MLP neurons of a small language model. Each row is named by its layer, matrix (up: input weights) and neuron, and shows model dimensions 0-223. Each number is 128 + 32 x the weight over its row's rms, rounded and kept within 0 to 255. Numbers have three digits each.
A block is one neuron, or neurons of one layer that tend to fire together. After each block is what it responds to, as a language model described it from the Wikipedia text at the highest values.

L9.up891:128105096120128091158139100123093152142113131174085163127161109147125148168151132243145169175099133162120152158123135157180119152177127115126175129137103149121132119172175140129138119082152106118107154087127105146109134093170102161138119138128153153126147129164129133147221079091143123087137135125126096142141195060053064109129161183104175107128144092080173116083070119108154184177161138187057130065169066161112173154100074177182160071095121149135158150108127157137081132094115143117129139171144110108146121112151095076130109087167117167132117100157148169160136102147159133114136097128128113076031158048154157083132098115105168157107144128134154121109098150143106077113147
Description: Word-initial "st" piece

L5.up33:097132131145107137079162148125104085128080098092149148089128126084033089111167157193171140123125106098134077093122134146092171093131089158115144092097111102133093152120114139117184198095161069170132172130129102125097169121153126110130118140122134153153133085113148093100087064154099100082124143150174109091165093147142133154068142054107097104151152133153131113133148152160043138171124164166176133099127178094105110144106137086124127145157122193144055128080202158186157095093102110181158214135109138154174128107101121110091129129106118136093115122186105135186123074043149187174128113094141125141162144138153094090132073183128129122108130140144151143185120157149143107112157
L5.up383:120163085137150119087097077127099076126146149123150143117097088082149105159171160156138132121088146114090140106035112139091107140118138174114101139134177171173114171107145127146102177170125085065123154073144099116106085095150093107099187164111169072162145176125135157153107118121101132149126162071064138144169157096114209126170112157109058077170138127150086140142112103139107121166111164151118105111138163097194165115125176130102161110108115138118101081081122166088138087133152142144162115108087113158100083130164053156181160174080150131081152113109156081140113163130088150116088092151047097126161109125137134132106153130175088157158113164081094140181122148119109145224167
L5.up385:135085157094135105063102116162106059168203202103164105101106115118085080124102131172159135117109139160119113153153170096193154078117109157156156153159204147093146168130118121111172120156136155133127134124087065059056145133151069140142103159130121120086122138114156168135138129143091084133130190129113137177187132140099149144089119153104145135144136180100158116121091136182145112102153152083116166114181111159138167149146129129100148123143117169105146152063159190141141115068105154181114134136189125134155089098162121121178128161111135074054109107139122096128140106083146134135171103064113173125113093118169074102101151180144108153128119090090116165152097114068073071193170
L5.up514:122122129080174085138111074086079117087101132165194140147140091102149097085178109166105139123097158120098160096102135129140042195155093108117097140211136081121162176094204151106092189173114112124103069146094134164087141122138126118122091170120140118130092103127088077106173179166100104179170197163110104141149139155103164112118145129097135135142114133119146169073100144129107134105163103154112131087127197118114182148110126151157156120141155166138093108144088144102105111145178172108200122126187166116172136141145158155122094190111157081091129206123109125144146103147130110133140102120099069055151130132197115129136122136144110168120097085088055132164088155155100167157136
L5.up726:124157154143080077138137129093134144144174141128126107129094091088070099155137164148171105122143172163153110141143099127168156148090132156096125172136180131140126114096136152154166150126143136122115086122094119095121143129147114186182110124143159105000152138169145095125152129187127124165177147079119087171135141127146056104109095095155190099189120137113106142174137147105139115144170149161127142099157107144131118213072124197087106096116115150074076111125129136136143144132142108151103106132194117141140111115079107178115128184074138132137133190098091108116195115103097129130153112128101132115170178112214087099126134145126092138126117104086072166106045173150120144175166
L5.up771:110178119143117136081084154147132132124140095103106153167086188083129111154124133199123154052133077091147168073151084157134160112116135133097156131131088125113130119147122120169175112137121116129131097137108193134131162115149119101155135060105199140097124088097143144171123127099142170088170145095082142116153197129067117138103158092215162129142089126197147187149097140098090111192152168162115174138136094113097174180133142120154134091088149159107085079154131171105096119121109148173074142085161054148157092097164089149115134067062139091130104153212130135101072176118130104103115111132159172128133085110157139099167159137171160126133050118166163146143112132148099098149144
L5.up778:166192137149184139120140166055130127142105215103151133162136098142136125088092137120141135075167140113140161116084155155125148124137055152099143130174166178128180139081116169149137196143118140089155135113140137166138156089081131177156158153177140155177107154156169146095067093107072149148158197132182087141182084140139152116115131107209138143151138098208093134144111131072122125082136136160143098102143138107131156135127100178080070079134075100105095167125141108159109133122100169102190181115155153097119064091091111102137149117084104137126092154155081087151109142111108106067134112123149116160142115084052139146120105122085118161120147061134136133088149112142139058175108
L5.up823:101147160142104125121100121105202171069147117091140094137139105167090122144136182140086123157096106133135107129075108180132143076146062135142131154175084193121090132139130142142194172195180093121080113193103108140123215140116172105145134205190136089111155202117168089109053111153151067118135125098122064125132142163154148102146079107149113081102156141151070138203064146122164141126095117193125130138108132116105160136104109141085140106119100064130104115130106113086206142112182138105173119129130121098163131171173114164176133128086143126096121162155127089070154148117109132126125143115097136146143167097141094081145104171110120162137134142080145169106112132092118091066134
Description: Closing section-heading markers

L9.up762:083173127131113090112148125148125121152125139091083090113141079116122082165097092119123090119086135140124121150182126152118155146130160126144105127170106070115175144122104165112205127132144159126088139154112115097102176173148129145162141130124169146108110102146061105196142112109123101145118128161103080102165177100105110115144059066204110152143140146141228116150129128158104174101125192183129134034079104142111097156171108172094148123126065106098103161135138177099146096141111127200051129082067101136127104114129153101145099129155147193111097176109139082100148149130115139059106071194128151131170164124099122086125167178151136118095164114163100079134088175104152159154163
Description: Word-start fragments, heading markers

L7.up4:100171060112160107139131149176123143090130144080098106143127114156108124121088075120085106108133104147123146190075107117067129149122145108150162070170139109133135105114168155168104046128134100143101111100086127071151104157160201174106126144152112138124043147163121136090151163104127092084122144095108107103156212103180120093088091188121133150123088083116121119180167134140115060086148063163140103138131108114154167183096107138105215096096135116074128144110202116108166223101138128182123158103053138115121086097118163115128151160166147158114135122165148153173196171141099134131128122111122129150116111174192140150187157141133128150123066144116130108135094109143101132133107
L7.up84:101124132165152133148025092100149068121146108122140165069124145138106182147082153129111088183111163144133115116118108132129126122139202115138162146158102160091153093082081172074125110138120096134145184122197136120166205142162123124155169101166100134175082142092114102078144086108118102169131124193157151131194124101166085174103138100120137091145111170078126127114107151140137096097118132103132095111162185178090140186107072155170111143151097212103082143153138144127147081098097134113102129156071114113144082118162120146081113133139138180168149138146198130174122131182113135175098076162137101121098118105099117113159134063077185085161128113115092149094162076147094170153108
L7.up298:158111088100178104122113115113175176187133117130087143100128176155109111092111115045101131115174160097102154074130133106211134062114103146176111169108053121129141129163162070154107169126146081110100131107112141097156129136117170154142162174116090132131126142115047172118134128144158110122137099182118033114178149140106124164081135186125107081082136170130126106174090128143195115129146115145110114124196078138195143133145132139178145110099092198119132140095157105135087136118085098146098154146113119118073099102138070159143155166112137153103168134154151118142112155085143146176127130117131107147082100065093127082161135114211080142124135161100140083153189100083112064126098
L7.up485:173163106143168120131101136125124067200065130177118183149166179128107097090117219141117110087131148174143113154117084131128173117113165164158122135148131125088114145130132121137140104141107124139149121081167175109096106119132166094175138117104108132169142108094106129129142119155087091141098147125139137099082109158200164058088153176106171107100110127135166133130036106116122188159139179161136115173146169120072143061148090167107130143164150191148134129156184114165067160148071107117152124141146103164126118101114102084090078135132068139089092133130134105076146115125111159000093147138186159121065154154145113188118103143154096144179180134107108098161145123111137105106135
L7.up528:136182170109172148071060091058147135143116157084175116103161103135049133126117104108120122118136126199169136128110085128158101118089172160113155141164121152147154144113185137124105093159130147156105104131183142220058162168151165140164140199130135082142071124173117083176069118099141109142056102170101151090171148083148069139215150136125107113163088106095110089144124133124121168202110098109162123161166170191109133170136122153087101150107138164129143155060111102168131124126142151132150122111035130129135131131129106133139092135134163115072122099129121101158073091137112134142145108097114130133143112135115105173147121121157109157188131139125095054122180156120093156184113
L7.up584:103132088060143109102121190073171121110097136186084098152160202179077167105103141111118166159141134125153101116106130165098188142128165068137203099078113143080060165133137153116092129105058125184114134098175113122093054140083098105150119110135184171130112118142124104097128155089156090078142132128093143116125174148152143116121053126088107096150177152102136124102129163101147157103225129155156139194105171108113106133133120166174119093120143147161100141076102198172138158144147167159081089092149159145130134155109108101149101080097126096132113134161110113102099152088126156117133078118091112106085171114194161119154129144143136178112098140088140139194080137145125191120138
L7.up752:109144116126137127157073132134181103156112084197147197157161073150130122135135187192111144175128143156116107124179118172115101106102089113113145132123086185108085126102140167130123086123094114157148089045105141128090123120192099138167131101132061166138156176156057145097222108114117152126132116078123140106184147078171170130074080138099136148158180103135184124156092081077122130155105069137133096163137105147124101106129111154140169212126177078139160106084166097157138160135107151121180108137125048107149117119113146091117139148152117146094117146136079109170129109179073123136102116052100152115122141077149140122146111192070099125172102168096099119171153119148126134105134
L7.up766:155133083125127117151165100096102129186129081145105113120142095169065122129088238146133155114163124101135168082125134122155120150097109114138137094152085181082161119121188203117119154087147165071161148083133120084190109120134176110109135092120138100121153174157121118128083084144138119159081114142116078085152103111162163100094165091074123097146122149038152075140149118149155235115201149151089114110190156135129118123163137127106070134126140127180176089131129114104149121161147120125083101110101122055166110161175176137075094121183146217116097191179117133152132130166131128161119148122084128154101107153113110110120109105117080122106089122169128109130119106091085132123166
Description: Sentence-opening determiners

L7.up61:150102087057107137131139117110135123146146100124116171112142085141152089150096084154102159084126101109111133093103107152103097171138132141119151115173086064098129160113035119097109122131090156146121134160162099128115145129189132126079146176098166178149115097145130117108173088143086111156073139149096096056092123188175147102093195168176141107122086180184199125135160179115138094132105142155174173055080132167119090130109182161158132135120126131111146135152123137142144156168140047090161139137135131133095065107145141117164120112153112178121193129144122109089094103142118134093080110127119104129074125158167130110102117104124157171089105117240134107145067118211171083113114
L7.up68:161089075137122122144114109144101110155151087096142098114119136090173100101186138137083153151109116097085134172149114207162122080117088078178066143109088114081182151068080129134125148148116112076165121129074093146134117177216173131147075160105107142118137130098112196144111136095074119143109143152117160087131133121200159139140145115119178122172107160066192088105145130153114125117078197131140184107073125139132104086144115084154125141092123175065140123147139125109129065096099107114134104170073112179146076132083064132143120140105137171133155178141065126120158189099158110098138158202160141146132183161116142131110127171145155158138055120130110131129076128135120090155142
L7.up204:106139166165148100044062106107171110110151121105101126152120118112159168046122136169148151083117140079117110099106146118144154095066117071096113186153087099093113137122104101119139083087174162105074146200144160109088161102098124152114103176160148122113154109100160085070097149096159154110169195111125124129148136185104167129121136155114113077083130138169187034107102106147119118168160142117149172127140092129160156138166147146122190068142148168161110145126138135097071109087132147136099116109119147091161143129062118113155208186069215184125146138177100105130115098120122081151169116081137088143190132143134156122109119135129121165151136093119128137180096146086133114103170
L7.up449:155099124103127038158152184097155091106081171137151119101128081157132154129143141167136130092137101115138096137162087131223091188075157136105103129131112134118190102183168154127128102126089129139165162163161084073134092172188161106109121137153111105082120093133076108128119148214175109114145159152124149116075135090132135067112142108121153143209110160136100141127101131172158104092096115171100160152139120138136069174130170054149126130133133113090070132107112126133163161156129099157063136117079151156150165143138111099101177136078175136135096161136155086060106138149171133149110141116119174148149127125206055094101142177129139080134113114139155153110114066106114089174189
L7.up655:155140088138114161101134127175130095160104134193123121145158106098153162131102137129115178078140128086174076135089131158203188160168099143115123097096096098088161143146128123145171120123104143128066134177167113145083186114114203152197123160116130149125086146224115143114126084091125111124132152160112184139142161104112116121163196106126171139148113137135161161150106148122100113194196139132166142126052131114142117158148140140110096075079135183131105114152112117095143056118113131158106133087087109106085128075117100159099099113084181147171115142142126114153056134186148145040132071113107069110166120199161133106119165131118121118068108146103056122152089169104128107107146
L7.up664:157104101116145065126093134088188137167148092143119133079165098129077108155154167172174158160060106087178155109140080129124090126183060113114101150130128114155191083109131161089178142140103157187122075112137095142103150149164143129127042138122162134110116106162153134170117176163175130140123133087092158167134148131117144130107118151165164037183126164133161154135107143150099166146114166125121180009129150127043124106116107148104127154100038176124088170151144125132157183170136128174085127188150114139171106107130101146126159142130125153103153169102134114122134077106094117081124137125136092124203159101102082122169090136094123123119146081132160106142080115089123125120161
L7.up714:101143135082134128180145147151170105189118171113105137149128097121178116220088144142112129169097130102086126090105137095082111140209164155106147166153125109121106114142046138139104143115115099074124124120102127128122145182145146106118130162122116139137125134133142161083152115144148137147121135099142124108099102143236160120091121167143127050162169137103148047110128151113103054155151163154151136154094124083080135083108122113120086185157095151130130164129113112162103107132163146178182084164157107164068102128191132154108075079136094115076159200112165114174107128065128131141063156177171101085157161117148119123089112129082137155085091128102113158118124203098181116103067
L7.up887:080129118138105065159131174150087089066131155126126104152106113127127124174167158128087189116120127117136167088157101126128099118112134123107062189141103064105118102171159150156186093134138157112107089173096019155120144136114170157136139099109101161046081076134113135092186112157135142183150139171080134154135144062125088135170142117114183143155182144145214187141160090153128097155130161122068140141139131149122184141096184116087076146134147123135145117125110124152056132111157115136190165082137098104160117103157147132084117163050127175175141149086141170126103178146116100116176158128172112131152139118126079098164101137121121123083066091128142091145099108141117109160161
Description: Section heading closers

L7.up59:105178160144123135101098141126109155110127110115155173104120170167194111164149159117173165060153158105155144111095078129129112135105148148110145178118098119147135126161097236138099127194150147163175126060101119080110219175120145103145135148063065178113121110125143113136097053102111170147177146151143136092120120127082077129119098151128144080126110128106158146114120134097144165196159125148107133152211098162048090125071174127143153124064122149157128209104106123094153115123133141146154114131104122155140120127151101061130145119097094127104121134136114094090157148110090142158111063190172077131148118082113122120130129076133117123090122122130079088152097179122123064173191
L7.up98:174145184130170165134139104160129160105112161142088156094110097126157168141114118166149085088108146135099205072087173149133144098137109131090145146112168133079155120167115160146104128205074111172103164127143119139121175166113046199121132102130132073186075127113102146180135119164166112098148102113109109157126160129132130114157074112105110087087180109174101119191123123143141139124134073069107125129119108077124112149112061131098142111141161121129155109130190088192154108165164145096139173177134104101162077122094131080142169079179096160136093164145110152140121182081138196108112159083152114120135112167115108107105186091060157112166146162168101077118070143151197119123153
L7.up121:123123094149165087111116146165203102174177102169127086147122167116140121100107149132150123139154127166144109140060084157134170132178057184129167172091069123113150126143086144106100089098118107135119152119132157091090103115143125127120186086158159076146169088177094121186094134069122143149120126163197153142094046120128063113103110101174124154183085130145123068182120084175108125127115103149162177120095167120155156084099087127121100162147103152124087164138092162184156124163135137154140210115129107178102102063078121156105139123148088150153127189134126126134104086158090152122077111176120153133064112123141077099109177089095174109100138138145161112120100150076173083140109
L7.up273:155144113126109161115117191126120020133148116128073116086154106201162127131136110128131161150104138140134132116107093136168124162066126129087108129147149119115125104088147137156140096142135126086106143160068102160151121130126111085117163142115093065092066117117178101136187129078107121109115162079152236101124121174137088115148128171146142062142145174161155090194126118159086133138076172171127137147102183108064118099150086109118181140135112166199130125134118091169167101032170105127091053107116122130128150124122123082125084100134100202099167136148137120128105125143112131099164146100096155156137178173115122063157164130106132153166169071159077105077132109131186117138117
L7.up295:185112221110136068151148171147079193143154154152116148164199113130143162130064120120056130056117154170176093164100147121157092196136157158142133171132082125115157110103071121169095092123105095110123213169047142083156083138101074112105203126114125117129088136149120099147099178167125098106101129122172129179125167129098140104118099115083166114164116115089092094126110128172117105097126118123087184132120106121091105107096116140120132198150116101122130107142149044093136171183142112168111187119114132161113115133172144123156099131092096133123100128087092095089126173129106110136152083206109129101133108127154171136113070097136139097139139107140131095171174076089116144145120
L7.up427:154101139163074090180170140103145121118121093172105126169139171065118102146163104173164130109108188137191120157183077134159090145114141165150100158135098039153124067045178117162123089137106060132120145179157183165102103112189146141086162152111145115192130079136169113141151128115145078111100111079149168153100113111158129120105124104147164142090100183134142081141122088173110153133142127067123190148106112144132106102119082108150189176116110147169072130184147151174181108121130154154118123110086111151150137140141121064088053070091143092131132137184105039068142134114116146109170151154134144143088163106134064149127125140107135159168132129104132110130111173102127128126114
L7.up782:108067096140120120121144113163173105113118191128097145163076141127107109152076180119100138100116105118151161119153112165089106127094131121149140155129171151178086094148114231102129061147132091153215135146134103098098137130114139167108094140173143105163185145109108144102112093158118097113190176104162096121101119130142136152124108153064150118136110056110124123092152108147185120099151142143178159099117163123142096144118111078122139112090152116125126099086080109079146111101144112156085160121088137131126078134137139115150137105154076201073181226179071071146177156084100188118138112110158090145119112098183098148100199097144154152103124178115166069154128084136151171186118
L7.up821:138100091129101120128109143197161139196118126141125123094113187107124105113146157161201137116115109102133134117085168166112091139110130131202150122182071174109154166117095125187135090153118098064131166106148089101114096142151093125109166143156145162094131110151114056127178071147113128144150137110140153077134089058125115119114147120129166163154160121095127132088096097139227153118084156122143083173135100107118092091092119153110121117140121082078113186064123158164161150111145154179106137116123074163122120098113092187066163173106096131158100156111106128097102175086159105119128117152177039144137153106150106111101068071114094114136181125175176075181109157073095094108131
Description: Second piece after "s"

L5.up255:171142107111156109144158077136174156101087126098172170124133139174127134104184086136142101090106115096123118133149143180122135136116132166136178105109086091120112109145148108177129150120134108221151121080089123143063144089055130073163123117096121042139102127118130153145133098176116136175059140100133177144069137106052145104145128154160118065106122134105119140037155162129210145097111163133156155172145093131074095118163153069123140109165135112117086115135138169163151123138155123079158148118136097088152099156166168121140115155067112091107164211162212123152175107135140187177105147160112075130095155099144133114100126147119114133132113137134134114107028164103114134162134
L5.up362:149101178190171130123150126134117144094120074138142139108103119102134137071149147105145105147145105140135112090120114108180120105139154129098123161133136062139149104142138166137129101120071121134191055148192178110082140175083139154129140176134098117101048139124133155110148077196072101063124083139114099101117096171144085154112106114140114110117084096116140125069157141157070130170144177138125189144146135107081185130166104105147088110121128136165091146173071152157067139191136110065163166145127107127175083113139088124134104112171183146116136141134126120063131155155071159142111157120122154124145116110168173138129174132073158120207127170137042139147098168115141214068093
L5.up365:127138122119180119042145174090131091105151133076136102138148215136198142095137143176101160110101136132130148140189112112104138165136151101126076127149167108096163107059182172152149130158132090157116113169195063080184157140146099102145137139094169149146135099110130122075155159120066104116092074091171158057118118189116129088169110116103120127105123103151192144138110158146178114122166156173132127082077126126155123073157131138113141133097190117180116195142132143064132099058111123115117105070125125150131144093079190080124105145090162103093105168111190118159135132165078103107147100114166132143128125101148139113112146127109068143152173160097120120140140152171172162161072
L5.up391:116124152160193142119078165126104146113147126104144106127143111106158081098130125080139087027101149187155161103139114126114142109112103084091125146107109085153156196152119163143081142108151133087126172117124126190189200103085182149126157172094104141122085197106159127133133174076155106118095159182124094097173061146171148102178138045131111150140108174166132098129143109196142127147137151186176115158104104096166040115112164099119141130101144116046125110145103184156110109119160132106141087105112164130126063160092137064208103121128131113161161172161165140150097115164141120111125108075153081096115093132164137086117146094119155120114145143146115123137125134117205140105130
L5.up461:096106147133106143133068168142147077074113134131144149167167164046141148126061154125128100091144148145143083086107152156107129168124198133157138153176132133114131094150127099141164136108127105135132054147136100176125173091151202132128255105127140122139127169174127109155142148137103110107124146056144199142136146114131104140136082141147119131100080130140101144134127168129134149069106167186148086114103158098142089100129121108097099106062084107153127127103125131141168110169120103156084120116143147136151106116128170170134149075148158150172169135081141140140121138095126148084110093066158176096048180143171076064113087119168135056136137147080125176122088147168123092108090
L5.up554:182207065184150085142113113184123121171069052101111125055078142118144131101135118156161081142132159105116122105126094122127131148131147076117107208105135115105163147139144135111134172185191107078124124161085131179135107169140177136136239134158148135162131190120147125094155119155141123190145138162182103090091107137146150134115173157121160074113129151148113129126100099159163061145061136147129133118157167077149081151162107119174244157127070125119092123120149119175140111126144152112043119080105112152133103126121107141173102132165092120172109173104140100110120122142063147077095139117123134094124138122093153109160146105103128128155171118113081115147132161109162096122143
L5.up570:107081126150138150102163124129149092108101093107098150113119068186127143099142101099109035149109092132097155120159116111161151153153138138147148132128130115123125107155105171191057125155126100164141175110047172115099188103121104093133137116074108105164169077204168146188159138146161114162162126107114209149147106096212147108083097138135140174090071095157187118118125110103172094147108108130097095099107154118160124144193043129156120115137101108101071172143086080127139149156156089139134173150149121162131142102134169107133129090118152079158190208103193067131174166131109133146135083116121126119173112127203120086131134134117144117139117112187150142169131150124123077143130
L5.up873:084125183154140174079163102116125111090144186107085172134146110148124188120135128166148153111108112174155165098092058100141159053093214117131133105131139126110112122148159139144101086105100124184161099168134109120080212123054165152165214124057207120119086116095147122160126092162064094100175181094130177125149100085113168158153108121143159145159132114125151130185146160109131140109133100119122067190085135123067125121057121117113131144177105140182104116122098115111134121164164148131078149139144108177166092071118180154142102073169157156171175159085126129083122131136120134082109114088140125116131143121109097125076091110149093100121100138146163148120089169130115137105137
Description: Split-off initial d/r

L5.up14:146139145164163162144203075137150176076126139175125142101134044099112132092111102142125157189102098107111153084071084083087080083093173096079161076120108093107137124137116129095153066107184137151125153108124160100093165142125194117125154134169160143083140172095135135087120078154165145148133146143169099076106120145135104163124138160087142125122145141135123040107162116115040144088155085133078074124147121226138201160094150138124150191149148202132157114079117126132167145160105090118131108133142105129105115166144125158120099118124180111125104187102189153145157105139136088202127107152067137187116158115138133132138126174102164116114151181090101091150110129126123125128117
L5.up128:141133103107159105083184065090180150097140126133066151155154195161128072136126167092041157087130100135169092137094110126174122154144152088133120083114133131145058189144126091120103113119097176117135109097114102118158127168157165189154130168176171080160098118143152105125156153109166095096065139066112101087135110128151053129081100089106094145171131181144102075110071129160111164112157124159127177167102187090094127144132128138132125124126113151178164172153087160133120101140131117094177122129193065143167143118061135142113198142100191151178097133148146127131129113122127093167149121125183135068169148154170118121073105122129117139114155099086173111120118151146138067161082
L5.up160:165144101121180148075162147135158117094138085118129182090163103133098185133162201149197122130122173175104130114146063112126112128126067143081147092178136156040110147085092139157125162174151094145086108100175114131136084126132170144081134122076162108111149173138112105104089060100132141146141119135093098122158170094124094160181124124139082123098162150100122081199191088145113168078085135153117109063117096148106167192082130173138113130080097148122130138082147195089130117131155083179138165113106143133105113147151133133149144122132168120138127097139140148176123102116157142109143120108095117170100137130185033094136058078134172117169092109101152072169160101153150126106087
L5.up260:098122147139147100080124144108136103118081134112113125126149099136138113138171113158179132097069130146144164117115153107136147203182140111148166152148163142086078100142143138154186151147127102038094175179061114079147120133099194099116170069107134089122078158138164112164154142150124100117076179144144094063169119076121200099100161089089184131143120202127072173121164115175146117111125111180141156104075113204165123135091139117147127130129097150089120098083095109092100113131115200140085180155165115104143065195133144152120160139103137070127107117121145148145118104136179156132150197131159115184080095117098090104104068112117121184099147161090126149091136131113147120095134
L5.up384:184180136108165098114134124137107057187078102130098125108176152163098103147099125148119068156154144098110149090085129155117149120143162169096165145139135123132116063137147143108126171115111103072100112169156129090170184095131106107124103123088101132166064112169111094141040129171135121164079117156095110183174116129149092163125048105106154127161102135073124141136157155107131091124113122100165053101123168141125144157165141122125112118136152165122154145175186164129126084113159050110154165119135151127134080119211072133119147141109206131117190183150139105141108179116130103037153107106101137125120160198105148084173131079139143108153144149126098086141139203127089129158088
L5.up504:107126104130132077147118172127162137149151064118169145109143120070125162084073141149121112083133154138101106163118100165102102123181149158153158090115076093174091077128137094125136140116121101139098098046140164099126163104066112104101140092151133055104146160144164118127161120080110084167132143119149146124123143151062112121225128110176109102102155169092116140104126107162116199158159192058070126155115172087167154120159105155178162132158141145115127095064146160105229127170138129126087162130182140201105107092208115113145147086105082135130116123096160156176139059053131080071111106181135155127156135137166132130154130152142118097133115149117151129144100112154122142117142
L5.up563:136116110147101152154137040075155131132149100142136170136146082096106178173096138158134144153101152135061138127068119159155105142146117190198141145145146180115170153094121140106148172164125105117111153115090109097111092136157179102125066165190194138138124098112147068143130133169093139171159146043144150092163118135158154136115105197112142151138123136104142174126159054136174117160095085189167121145054123131090142167110141161119118114131108137112078110135129196142146070145208132124100105056113108114164121123126152163150110151116143115078144131139136085121133082162136145152192108069063133123092117125147096147107145128084144108181146032135120169142130198148122137098092
L5.up842:151144114043116110128149149119089160102078147147133126210163108146135149115159140183121095101125143138131153150190147117138179196112140135110139150153091118121183137079103152073124099123134116085145109138162176059030093151129112144119091133121154123103106161180041106091190089137138027090132165118162130099175133096175155134156196141155197117151122144126192153085106115143124128089087190113118137120130076124133134131119148151127170148094126098151080131122116121103160097126098158129131119117130173078196165105053086191116116183132152117177118173105163168155141145114077162127126148188094125094124133139124098158135127114137119164133152124112101158122124058152094120074131
Description: Mid-word fragments and object "the"

L9.up692:124111106078121136104086120148167193134149150146120124107099148171117092149144141118104165107171109097168186153116130160102167140150119207144147134161113111146131101112054123118104146117117135129120095164117113108175157084126145081098143094146080131123076087073134136129139117105123110116132169127153063089091114135161109072139102147158152104076119232139115103177187083094205187105166137111112184111099135128107072118164134163148078146140067127100143179074125136126122085218196123159133118145118109111160097132132126156154125143179056167147098174143093126115096116139111089143099151149170117148142123174156090120135157134122128172128133123255116064126120160179139083137127
Description: Verb slot after subject